Weights of a small GPT-style language model, trained from scratch on English Wikipedia.
Size: 14 layers, width 384, 3 heads of 128, 26M parameters.
Architecture: LayerNorm before each block, learned and rotary positions, biases, tied embeddings.
Training: a variant of Adam for these matrices, 497M tokens, 15152 steps.
MLP neurons of a small language model. Each row is named by its layer, matrix (up: input weights) and neuron, and shows model dimensions 192-319. Each number is 128 + 24 x the weight over its row's rms, rounded and kept within 0 to 255. Numbers have three digits each.
After each neuron's rows, "fires on" lists the tokens most often at its 100 highest values on Wikipedia text that the model never trained on.

L11.up1335:135128124112166140157103092122106088146127124095158163170122188172167099137129145114095139105135142131114142157150143098125147189107134120127117103148129142107148121116168123129115131195124157115157148123143113176110136161111137116142112122128138145111093127132154121115153135198095143144135155102126112113111153110148151105086116115132122134126135155092133129122178120137146128110090
fires on: "e", "re", "n", "la", "a", "ra"

L6.up321:133146102145143152145102115128147156113163115142120102157095129180105146111140121145181132133151132135143158107110130126108133082121148158120089159129135188089119144139159097105114096137120120127135190114145110142120130070150155113086101118117147149113111133111121125104087115133085141145100144134158084139142063160157126105133109102178126106101120121117126105114113157102101161126115
fires on: "s", "y", " Ko", "th", "iya", "ly"

L5.up1308:125125137137131158112061117176125174099148115141132139127104151105101158103127097118094151114123161133092180179104155135164162158142148078144113149125113167091146142142150147151111114142105118119112157135133158138110136117142152157120107138083133092143156128151119121112109125119121122144138136144114091166102159159122148111112155114136139162127146132113150144107133131110126114123132
fires on: "y", "il", ".", "od", " the"

L6.up996:099110119150137156167152147156151109079136145133143156089097132156144152109165098150137078122148172154140143153105099120135101168101097112070065148119172140133106128138124103122120107154121114108091142129138133118080143132103161129121189158122146154137112111189096163139096125159146140146095134099118138107115161156115144153122134136157138155157130101139125116130143122149111118112116
fires on: "s", "j", " ", "ed", "born"

L5.up274:097101149117101155153120125184135165127111127149115080135149133122098155114116141129110134120135146155101158138130140112088178097140138109143104127166125146077128100132133113080120100144107150149161098122131163123158142121171101091098112111107106120166142151135105154091138086124139091140153184160113116124156122200090143131118151099169107147110151154098129123125133131114122135140084
fires on: "A", "ho", "y", "ce", "il"

L11.up904:154124148121134119167130092123135172118097152122136174148166113137130111144087130120099135146136109135120121086077117107109130109141129128157169098126138142109117130139144116076112094171167145145159156117137141119123133099184123101139116151164149167138138091124125101121161114097116123154134130164116112166190110122119150089142115125138095112078166195148141109133152128140121126137154
fires on: ",", "s", "ch", "%"

L5.up709:131110107166130129118173101172163135108133140123113156137115145131116145122089149119159139106152138189128140088154137115165116162137095198101110143142111138160154138107166128113116106118183100157136177086165136081136133139117120124081171125103186087133130134162175110101092144058161124134193138073115138134140123134119134102143089111155127151112131107119120122127181157146138135105123
fires on: "ra", "rom", "an", "s", "y", "ong"

L6.up832:114171131127153128097145112117180126139136145101120121104086136140121123120152128147091157143125088116164138121129120149105170145139155115135126144121125125104087089092115163129127102153121137134098161125152153097108107128144151145148127138077141127120152167142143152129151144146108133130106123129134108112088135150142115121113158138164140115139124197108129082077117142192192125142097
fires on: " Po", "in", "s", "time", "ide", " following"

L8.up828:113205120157109156142083154132183149144137162132152146122103121120143142128141092130049142137131149130092125144122114098129127118093101136144128111116124102128127122134100142113114154117125170168118135127146130121159177071137132091100151140137167118098116141134135109117106099085119125114121113115093162106107141121123161099112150113130091127119109156126106118149149097113148144172095
fires on: "s", ",", "40", "ly", "ers"

L11.up14:091114130128099101140103123106120116144153138174170112113150123154089128139119131107128147117161108148116124140129118117126107178116120132142086158123121138128127121124122162135142116161125158151129136097136145150151081160095126129092116117103128118137127107145103110145135121124144094103126117102132101103123135209143116105103102130148106096105119152111144155134141161118139196137139
fires on: "h", "th", "all", "d", "b", "rd"

L8.up83:114127103124094144095135131127178104123150180114157098108095136159119140103127109147118075136140139118115141119139131095114135131130119130135104100108131137130077146159129105138095131130139107134122121103140104120115135146161147094156120126145134138133089143137141158082147136104126149088138146116130141139137121105128168121145127098154119116152118115152113056151134142168173178143087
fires on: " of", "ra", " N", " May", "it", " Jo"

L6.up266:130106146130128080133122102143139132101135138107172159095162094105108150134104117132103081157138095127131136111084149105125170157115131137117163155152089143083131139087094143105122125159118104167156116133130151201099101137137148090146097103113145175111156132141101117104152140136130107134168175141149122138157127142120130105100149127142121163149104113137156128107161179132149131142116
fires on: " |", " in", " a", ":", " of", ")"

L11.up25:140149158084131142180128105127128115079118156101123114112161110133153142144125172113130138104132109163156126105109118137109139113114128146144136121128125135140153138111165123159114115115095112134204141133080158141130135142087119142161112122155134113107123116172044100151120155119156092141146103107137171136165140143120128075121144149148113136147115122087091105147157174134114115164134
fires on: ",", " to", " |", ";"

L6.up1150:129129139124181112120139120118116120119095129129108156123146110138137110122101136110166108103123140190139144115146127086132131127110149142058096108165198102048156104118141127134150097126154144152123159127178144134160126136136129158102107102126129123157182124120150118134149103087136098140178112141103140147141117124156126162152140166116138150131171134163135100124145175151150136139139
fires on: " |", "ult", "al", "s", "ough", "th"

L6.up638:142136132123086179145132107137124146181127128158183131136149093196131118122112105121117123102117135187086105129133153130131133100115118151143153139139131137165101103131097091140167106118102143128135138172149153137146105137120072101127102119106098116128145112152114099136087154138106098122132107127140158079113114136152143149116124123119111084140138110110078132143186159153096120119141
fires on: "s", "t", "ation", "ron"

L11.up1091:093072103113121122133121143140116106141168113136139171154156161124176128132137131099136113145143142112085150149132098146102162150105120127110152144154142133078143082123102167150142081111104150132155147123124146177096113093089133143149122124108095131123139107155142108105164130119122164136077125141098109108107115142065113114121120122145107116146109124122080106159192190154165149129116
fires on: "-", "mon", "on", "ri", "rop", "/"

L5.up120:098153134126093168133168121165121149122130109143113148136142154159142135106133083121108103089184111151123165153094132147135167143105103149090076159108158133105152078106136108108129132075138111137098166092118154104134135134125141162101137122129143124177145168145132142113131165121157133105135098091137117137091096148127149114119129163139115110118128089165141136126197121136120105135147
fires on: "s", ".", "d", "re", "y", ":"

L5.up510:107144105132144086115116120096107153168085143117113108151130155159102152141096146062121129118125126162122141048120079157113134139126112166156157140103144096092167163108102135101111124128158104155114148098073157122127111145121143123166113159141103156114083110157167100102117108120114108159163113134123132154147146159095154146122114131102123128123138146126119133141150117111137119089129
fires on: "s", "mon", "d", ":", ",", "ography"

L5.up453:137168124149140127145129127143156151118102124141107123166156089142088133115126172125162126160143088134140138107105130111124157141090149104136133181123121156147170121116084115117113153122154111149161201095159128135127124106127095150097103154146138127116114130128133134138100125104093132138137135115088092114173112132149082148149169126085085122107105142110135108108099134088130138158123
fires on: "o", " in", "b", "ly", "y", "1"

L6.up1510:104143135132152190119155111135111134136159166113132125107160156083149111101137145141132096148093156118123144140166115156133086142127121145090116151118169132112118142124148156138119081096121079102144147126137156144123112152123117131147175122133123077120156143155134115130134125185112165131090143124115114110139152182097109159133169069140127176168118133114092076175113117143127153124100
fires on: "s", "al", "mu", "ar", "e", " "

L8.up144:112108084188135121160160137132096105134151122123121149101152124144121159091186174138112139159139120114094153131138163088082138122138130084135147177117098151084127106081119126152144150133148141116140128086144163152131121128169140114126177127100157169138127125150154101126154144139094103162125135121148110130119130101149151150123129138163106194143150152111126112093174150119127132144124
fires on: "te", ":", "al", ",", "se", ")"

L6.up271:145130146135144135153104115098141144151110142181161139130162141128143099138132099114151131158164142184167113115110188148126145105136125123164134135130116119132127137151085157135104156140109157124109123146145159085109138121113184115125111131127145172116155122077129139142129150079138098121132133145129165162128131056145130129118115143110143123150168117159168113106098112134153117157163
fires on: "General", " of", "ver", "an", "on", "s"

L11.up926:101170163137080150149156152139144121136183128124151179091147144119158159118154189113118111109126149196146148182118116108141171157112135133100114116125132126073099121119151104103148098133091142112124117064123127155122131121075111114118166094103109131120113116111165157106143123128123148108128156104100141114128122137149150106132156110114123154182111152128083132170136165080167187124118
fires on: "s", "al", " Championship", "y", "er"

L8.up1391:098127171137062152131142105117116122100114133119130139165121163085112158086113148125113136161120120124097154155151086145126132145182159120133120116123096138152134114143146094086127104174144172143160115120124179130158123114120147155142131124096124115181103153127088132106196128138124092101130128127133118116141143122111123124093152130088123184129157132123123137142112103083152091112104
fires on: "s", "ce", "st", "ign", "ment"

L5.up1086:118162162085119132143100105142108164127104176122133129121121146135108181136154138132148084092134122110082130165156118098104113127147118121107102144152088122079133127163159179120102125156111148138134119142126182112128109139098154080110111109136112125126144145173146112125203142145121134119139135132092120146141103123133099105156124176148133139171102129136109085141125114152119159105123
fires on: " is", " Ro", " are", " Ja"

L5.up943:122143138128078149107125096121130128163105149150087123081151114191060152092120136129092110130117162129101142167122174110165158131105149147078106168113130105146098148169097114168129113117138139129121111114140133113104140108105139091132107087168124096141113126127083151099115140127109151086167190109130169129152135117095134130068169119150095136148147145146116129161158130138113114134096
fires on: "r", "ar", "av", "53", "ir"

L5.up419:134156156110094118164060092135113102150135108124143130162165180143131140104139112134104123145101125119077117154151131100114163156142094150150109122105099133142157124082101106114124133145120136105149133115127144157072134121130141129096120117130100152118125148147137088126118084103089097130116125109128132125171144168131186066136141091147104154132092114096148115113160173150092181178099
fires on: " South", " re", " ca", "n", "ra", " community"

L5.up521:125135152134103159119123104110132153125169150189117099099108128124130109103124109099123132106119145150087122127096147159129129133171143113155084125124123135127109160140119098158128098152109144137129114070150126163139135109163117125100105093115102144142129081105136160142174103154151151117182118145149121115125120119143163118085099120117123162163088129116174104162132100138160136147143
fires on: "fer", "ct", "T", "und", "ant", "ong"

L6.up1312:139104113131094174152144128107121140146134073113119103115152151108108135173152171136093122130136140124127121126116152151107110116141146129111102152148143128136099115111091113124105086130137127149113116139088093142096081152082098052115137132129091133098118091140081146130156109153119132150149137146145108134120097140124118087113141119117124118168134121122161134126139113125076128167114
fires on: " season", "o", "le", " system", " community"

L6.up415:157141126140136155139110093145143157122151156119127110147111169112103170096106099093089140072127135139077143139142131113135124103099150134149107143161151118081119128144127116154101084121133133150123117136091160111107087161094124120175103146114139122097111159154141119101085129193174121155127133116123118111137114121134162110174146149149086137137104184114075098117171097135149130123139
fires on: ".", "n", " would", "d", " may"

L11.up945:127131144129183092135063154109120167119123159096136122167138098147105115142123124125119139109161155129112124173116110115108119188120140148123128151134105148097175128174111129186122137155123116093114118134110154145102087125136138121135149100152107128097097094189160144137131156121168151131128113134114123164136073107116131128116136091119095135146124161104160137165134165142142149120134
fires on: "r", "w", "n", "H", "l", " L"

L5.up974:146136117183118126134111129143150115123125121148163115129128122132122127162137149098092078135133065152148158101138125135108133122134118118099126134139102087096151123079140155091116140165106151137131163086093166177121133131088119109161060078102133150124077104121148128096166135156146139147120149142149122113143130185119089103162131157091117128143110106109074135147167157151135202145123
fires on: " con", "ri", " |", " later", "ner", "on"

L5.up28:139125121165129130131127118141140133139139138105134156157120151127115149132113163127114127169122129105101114132128107172141160134126095171128146165121120161130151154113171118102123096102182120141164086131089130151132128102110112134143164167144152063105118172182176123194130155176113166174169147110132130103151142144108149156121122103140145116156119169105116125154153125130132125113108
fires on: "in", "a", "son", "ed", "o", "d"

L5.up967:145157130173140128152135139148157157090163047150163174145143089125172137140115105110136119128191104179140128125148147146119190162144130082124097169116131116151128118108118153145181099132085138119117137132139178123149158122143172130112133103114112143127141123130121176160135135104123151105130148114149139117120120109164141172126136101118181120176179087183102117126156123120134106127140
fires on: " of", "ist", "e", "s", "di", "D"

L11.up919:136087169148120112124115152128135152094187124124139114110125156121126145138163149170206078104111107128095174131099144105106104142128097090134101114120118126131124129146110103108147121171120124161101131139142127100110121130162102097120093127125116078111117154154141060118160123153121111106149114151118117140139159128140133152133123106174099087136155143105131140120160155160124138129104
fires on: "la", "es", "in", "ard", "ain"

L6.up1356:143169114141143108143120113119139168102115124142184124150124107100136119154115113096129135122169126159113133151056140102107148127147146148133144099126100173071084120135157148110099128141114126157135123144122166166125136142133143131059111103136156153150104136144134123081103098142133163111140155125094106137145131188127147114120114142194120113142101165110131144110148138158138153118093
fires on: "n", "\n", " |"

L8.up540:114185141149142153133111148155134146120118129132179135081125110135130113131142149157130114171170116118132138119137097147111101172174139157128084087140110128163105094113163139090141119160088133128129116117129124154134117138130129146130153128122155116141095150138121106079140172139093168139121120116120119135092095121106134096139135099141123126152139169103147101167154169181160176127089
fires on: " po", " Po", "s", "ations", "ance"

L6.up1487:091144147146106094087101127148161122144157097163134112124111150156091105102128159065128153091129142140108168188120098112102100180177116170140063127092098120129092136108110134148132119166106145134158140140118120151124111095108118137129120109100114140115124160102172086118110136106143113134127158143097132112123096138155133134140133113088096113134144116135137122124135178108160154160127
fires on: "s", "ed", " complete", "d", " 19", "b"

L5.up813:157093158129088107134117102160134135117138127146105111093132169182085130099117155121094084116152117130131112158128145099115127139126160162138155180148093138119122163137134128111110094152123135124119101138137133167160110134093139137178059112171131106118084130122107138130146153154164133138160136106131130092163111142095170123122145139119110131141132157126128139146141157120096150163127
fires on: "r", ".", "ar", "k", "h"

L6.up574:090150116167145145141100126148165177155186137133125121087112124165111131094127169162121162139153122128103123103143169154139118099122119180147113140122177132146115064156132152108112115181136119151115134131113124163164106141133118100121177144071129116128118123114119122093108139117080127152126097140110122132140120124142185150105132133133081133146127180143132180111134146103100103106144
fires on: "ction", "ment", "ification", "ation", "ity", "y"

L8.up1045:132106132126082090116175119135117082113138138120129127105103113129113155158117130129169114142135107147107089130111135112156106145143149129147114105167108144102131103095113076125147098155132163102124120149112133166080114104111113139125098141121109144133104160141114109094084148142111097099119146176129156127112073127164133099161100153114130115145143145143096125144132142107119125149121
fires on: "'", "al", "ing", "ation", "y"

L5.up244:109100126141101110144122125117108133073145149158113109101159178170116150140145093068102154089134082142136124098135105125137133135119108142142115124124116132119056151108144134157097068113151144125103104141152124147144144094131108129115130094109152178137132128109128140157141150165128133152110127120155151133146109167130136120106119085146086226160109161149156120135148131113130181142090
fires on: "ant", " of", "ous", "ach", "und", "ative"

L5.up318:104099133093159141105152107140084139107108168117108100127137165103171090064123144102121089175106115128115122161133137109142117124149125142154152125086144117127129111142138132131107123120186072126118156107128069121138112107127133138128108161136092119169135153102112118137160128096138115176125132127106153161088141149102130141099128147132079145118098149108120147105114143140107134134153
fires on: " 100", "ing", "ed", "o", "tch", "ize"

L6.up587:129119120130172116123133097144119109134082149105125126120101109161139147093101113125138130133151171203149169084096122087145103163133173137094107163098171131118137097118143122132104115145132131128113121095164109114120138127137154166111142123094111053207147124168116101131122135118139152127146084109090097088120148149133146148156130111091146120152086118128121122134143169155132131134121
fires on: "s", " (", "al", "x", "ed"

L6.up697:115165111143141101135095103164113142124143149180146152103148143131138145110112107119072125112160162157076155175109118129109156123144134114104122112148101138127134163143092148123105128133124132136142107119123147168121105158110128139141047055108163131126090171086125122141125093159131144119154115125110089110162135154151134142135124110137121130162077145111086116126165131099122139129116
fires on: "no", "A", ".", "n", "ish", "na"

L5.up1197:112141151129151111171118144122136125152143134134129121108126106160152133111109103133114110108159114138158131159106130105128136083151153177074140118133137143113095114155132125074140087128123147123144120110148122132123104123130147071087119141098104113140123089110157109125127126128117155132115131085089104148111137117164178165098084073152100160149120168142137139099176134117127167119132
fires on: "ment", "y", "ant", "est", "a", "ome"

L11.up1041:111157132116149145199099097136141113128162139103143130143123148126144121124117138116067144115188137173107133164078114073106121128110069168124115082110129128126121146146152127086079128119141115124166141135119155139168111130150145128132103113119129125139153095188118102109134116116147115141180127115130148127111132099113134109099184110136070157104105125134139136118132152127095178119139
fires on: ",", "y", "s", "le"

L11.up175:123122142135088132126158083133127179124128132160126099091113111099136130100124140082150125086113140154125092138058154146105130123128101106149125175180142117141115115153105062162128094171129090105141123127122128132127138088133135114203086113136115090137134148126146168151145150117132151139190157148083139130137100131108101120126158154120135129141092160119124087120126113121108180122105
fires on: ".", ")."

L6.up808:112107113127145086124130129135099169108134117150141121140154147136135094126156097146074153133176126206088138165129129131118096133135133172145149076144090091115137140115153103088116149172124127126152184173136146157181137117117081094175121129122083151153105108107122135113114110172090151108107144082153144106118153111112115152129128160161110124134103131155115097145165111171114102148100
fires on: ")", "is", ":", "ur", "ing"

L6.up1229:144130137125134114125148133126107155128139169133129148196169148166140153147142153125162158118115153084141101068135072101127145083118123162128149149150144136139165150138163145154136087111090123126186113124105124121133099131132157129160116136194140124133136097146125132140105141175100134120153152156122095105150161141146125135136112134137073114179137173079153111117106132123178138141118
fires on: "it", "er", "y", "d", "an", "a"

L6.up1076:133113133145130132165111086177117151136134139120147164132144130177110111054158144128132150127111105106097151137097136127079148163166145088104139139152106152126163123076143124118126115181165129150150151146122162131109070135117153160154088101129140163118169134124117142103144162150077151166176155105131120079155116116124157127142130121142127102128139130139158092158152149173125151112133
fires on: "re", "le", "o", ",", "se"

L6.up233:139159144112106135112122100104145164132115205137161145110122158095119119131132145101148127137137131122108109147111077110120194157106151138124138091129087100098144122144161115115116130099130144104147124122091150181140108087123104102169113112150140139138098124177090088150102112137137179174156130087166103116154109102163134076119159132138132128175140138094140161122146133146161114152150
fires on: " of", ",", ":", " |", "d", "s"

L6.up738:139109124111136144135127160115120159111128157165107113154138160093135117080139110117088152139119108128061125135153112123141132131160111107161128127113102137141127106138143127113122161139135111115149107104111138126147133125131143157131146110124095135179127144157142110128100144166129122096121119117151098106143110113078112154109135145117120106121157167109101094113134129133128111181151
fires on: "s", "ed", "da", " Division", "ce"

L5.up473:147159199130116132119105099162128130122104148155109125129123149143116140096142144097096119152105123121142130122111112148142170104119124164142114121111107115131126150099115130154063137158146113123156139142159143134127101120110112143189088084151102122161087170129092137128121097131082125101153152107130156099164143151116138099158151119157116106156123129143157135178157141158167144122113
fires on: " (", " by", "e", "ce", " join", ","

L6.up231:175146156112106131153092114148127125145104157144103131142137129126118139137119114086083108134134106116100122144126140141090112137148152139112105095103130129086115133133152134142114149149115096135147110133124160173140095131083156138139059111107145159153139131137099137110153101155100135121160156086119110126111136168161139139137142099160130105170119124153119099132182128167173144131121
fires on: " (", "-", " \""

L11.up1221:138124147102126130144109120106111102101158118169148095122167145147113106129094158109096112145147134152145136113145138118158121131129131136125155176161162116159112126118117159135141118182100122113133123081136090125124137136051142127124115147117165120109095111122144106152180124135156138143105133064121119134162077122162145091077127099172108132186124108095114041122146120148203138133097
fires on: " of", ":", "on", "o", ","

L6.up8:153163105105124160180135071109162122115119155143152087150148135138135135121116143131068106118129147127114108147119106134128138144136167155088084113135125128133069108157106120126099129146159147139154124134083167147139112148087122147160067057082108102124122144126144128143145124130156125115142135113135116108132154216114105151129121147152105125140101170083124077131137145137153133101116
fires on: " to", "d", " could", " would", " not"

L5.up57:100163104101159161103132153068145111121124120209129144125113154139120117111154128117112152071183164135167147157123116144106145108136144097140111106133120149130140142109150092107130077132145126095115170150119174113153110131142139148127122133079154126121132134115155137151125140112119120099104175160049125092139116106091079148152096110134126173136140131138116138141153138133142177104161
fires on: "ent", "rect", "ver", " official", "light"

L11.up395:134177160103126134126106062089138117131133152129154085137119135138130129100111102161108088125193101137131164111141120113119136142107110138091106111104157126140128114093152104106153128108157132109144120141116107159129107147111143110135104145127087171129085131093143153137175096096140154154145117111142142111100121107172137102115091116183153132166095133124132095120129109161146129129135
fires on: "k", ",", "a", "da", "it", " of"

L6.up180:122120120124139138096148157111133155138119143115106121093160101131116112116156146144135083174094135182099106144130086138127100089137132116066125140146184156140095165144125134097118104114143135133151133142149162178134111125135091135124135105096155189101157152127170152172139115120126154153143128132142188143156112143124153129142129114166141159119157137167086116130152105166143138148127
fires on: "s", "al", "le", "ers", "ed", "z"

L5.up535:175127143112115137098113073162121156167141123131095126118106156151123162146091129104107146133124099129162132122108120113097160150137161112160117132175133101084111129121138173123073120149111108129160177109171156148139118126097126138127086095070122125138126116173106123116184115186120160159145110100126130131125131132141148179129141151112105128198105124117151120130131138163158140122123
fires on: " \"", "'", " dis", "\"", "s"

L11.up146:104144146183043160145131106156134146115098182167104150115161131072098182097142150120164133164134157160133113144126112118134131152143143087121137096112103142114093140128136148089110127116122109168158102127155132162177127094115109086107132105128124143162101134109171123144076096136137098135125148139108124132152127138083150127104104122134125154143082136116138135135113133125136137112129
fires on: "en", "or", "ated", "an", "ar"

L5.up194:142164132149125170123139115120144154105173122146120146173174137113103129106118132161118122161126082151163100107092145141087147165125159123111159117131148132126083133136108119106089137167118127136181143118144128125165109089127144136143111165090115114122111147096153103139125092083118105122175131113112116130143109161098161128126137110133106148129118189113127118114133131128142119117134
fires on: "ad", "y", "dy", "o", "ary"

L6.up443:126173118179100186161126134130138152092098097149139103125164146115082110121091117110156131124117110109149126128122126154075092101154109120126102095142107132124128097083150117104093161130163109147116141111103085157134134160114132111119089173124142134167120122130107122133145136093138117162130124111083098107103121127166126125108165138088116108137121177124100108122142143157164157158121
fires on: "ci", "ran", "ed", "==", " |", "b"

L11.up725:119132118127165099182091117110162123128099159154154142140158107123108093142097154118120144132099113150125152145125127096145123140101100114124106099103136161077170145141126128122134159121097151149144124131123126102100113152100131116130078171148095145144065131192157115090099106099186166146113121132139125131143141115114157102125138090161088104139134143128106109142152127154126154117117
fires on: "l", "on", "q", "n"

L11.up1361:142102105165108134137148113167102149113140080150132123103125131121106131127149154134128098125129133169120125149105146140098145129101118140204119184154106159132143111097104163109142130135122122137131121132097158117133118113108110125131125077164152091145129136145114153110113182154143085153151158127112160101151114134090153135147139167119128153103092150138146122112107125100146124135110
fires on: ".", "k", "no", "co", "o"

L6.up1504:166093149134122109154117108142123140131121153098103080117131156077126130146128155150135058093097137113095122130147133080127150138144114136160094130133108133129135125120123100145134153140140133156130094096124132170113119084119135131131104110094136134114140110155125106063118112178130140104169126140143161127128116109110180161096163125105129136151116168134160133124159156190125146135082
fires on: "in", "wood", "u", "il", "==", " production"

L5.up822:172146104161117105110131148115138117102210117154151132158126065102088112125120088122145123129120127064175152114139115124141082106112114135113083113157096116184109144107137149140128163148113161122160073137139136129082172173120142109132152098117162163151114132162110095143113107161137097147121142119151137130155128115115105098156111123094115140156126120108122141153113120136132097090105
fires on: "i", "g", "ce", "er", "town", "ing"

L6.up1248:131135151130136129126134127167157150138150136123119117079106087164122145086099132133088112130150135148106129097094118113131148127146139152131110175103115110082116171144137143127106101145109148124142110129102127190148166135082130146183100119185121124091149128140114136164119142166117134153159152101118114125183100130108071108136114123130117116158111185109128064137147121156130126205146
fires on: "l", "r", "ur", "t", "n", " name"

L6.up1437:128172105134136176074099113105085137098125137191161084137110121128129136119136130127165113122158123111129121118124114176080144097174116133156089104121100135163135135102109115111133120156106162138113094112136110129144128115099118109133126105155133171138116159121110141140100132138081116108158134131123147176143100124102148119135146180140137112100115118157149157092140110150093139108132
fires on: "lan", "er", "A", "al", "ing"

L5.up1219:156117121137120100107146084151139196125113170136124178130141101155123146095134081135119072102132117114112151122140152152112136127120132110133103131097101159113113171095118134135140131137137140149189126149148146162132111156101110107123015105086136118103108177097110124094173117127110141142133128097153125115156123144143138141135125164135121144173123112111123104120130108153157147139073
fires on: " Ta", "ta", " (", " Wa", " Ko", "o"

L8.up193:159121119171145105147082084077124138074104110091115142151159099123082131134162138133124081184128138111150117122129150101121104124102146135085089137077136119149145143115157124163124163143134124101120154144149125114132137113171097142076095131154102128153105132131146116102166141139128100127113139130198118104178097141130124145106112140114116136154093136086138127124101172134108150161129
fires on: "li", "ation", "ad", "le", "ro", "l"

L11.up475:153154132149105157095125096119165127136147119114096118078122141153065129112081159153124090116127158158123161140105143116115128159117119162106141078100130143140150127166125116147157161134113148161146143134137192114143107102144074141114121122098082083138120114165138144109117143115094101094114120133097130173094126081120127144127159153105120137172147157133110171183106148113121083153097
fires on: " Car", "|", "gu", "r", "ton", "ir"

L5.up1048:117125126133154108113139109128128091120124099157142084143136089107105150121105147176152079108102104066140103133131150142124091107150139076117124099146139112115133140103143121163139139129137125086146111102161133129145155153120056105133106092142124164112093157093131124120128078143086120146123164129118146204147084102166094138152143151118098152146106138092134140132116160114105160145106
fires on: "ing", "ult", "rt", "er", "t", "-"

L5.up1238:138147125127112146114114070131102170153147148162145089130132110097138120112143145116103101118152168133134140124148126078142149136083116150127096093077126114097127160169097146135080109138108112140135109090098182114178126163100136111143083097098114082145073159152091126122138119139150107105115162118132132105129163181144121128162120124177090117134156153104123121125159148106128115102150
fires on: " can", " would", " could", "st", " may"

L5.up1523:121122138129097154130105152148160167173161093172123085108092167114104142083113193129120112119145154160125176199120131137112151141122121095121128093088098107140145103125097097103127146154170139116146137127145178109171101105156088123142131139112097133099110142149081087108128136139130128116156166129126146085144111117130128141141108115120086117145122153086135140117113147141131136130099
fires on: "ed", "d", " feature", "ted", "ers", "ting"

L11.up1417:150160155114069116126185113133183120105116117156152141119114148123103136102116131122143142144153099163132133116126121126107169165130118126111089115138098111145103124144140131162130113186125086089130131098177083140153119129099117108166120160122124114120125126138083115132154184106190191142169093157134110089080141107087105105117149119108119128155112144103155145146156111139096119143120
fires on: ".", ","

L5.up210:182139126141115130155102123134117114091112151131163132140149129122143115142132115126134120125157134133150094149071119138108202162132139135153161102163128143097104116124119121065098106146140108120119163160120165085152118154134115124152109144109131141150081158203141073126157094140117142175123107066108109085088145138131114137136118123154102122130086159110144150130153129154137158128076
fires on: " |", "\n"

L8.up1046:140146124179119107139127104123162171133108156197141113111137151134107171118107139100101125119126107173129142166106110138125158141145132146089111125129093104074109142089128107122113101125132130136174113129164176171160116136081117132109107114112117138149112159122092127121124162128137143122158155139119132143158133191123159127127158096159102166161098166123143127105135149143162170129126
fires on: " only", " 9", "ed", "en", "ated", " 6"

L5.up1426:160129147112121137152101100109141116137146156137116125107151127129081161115090141070121133121134130133084178122091141117109137165110134193133084135078120112111109151148135116173140137107133138148134101134110088140143143113114130112158139123135117133125099121168146111096126130142121126142172130157101131115123182099116116096120111152108110138136138166117147126171172146125130150190133
fires on: "l", "r"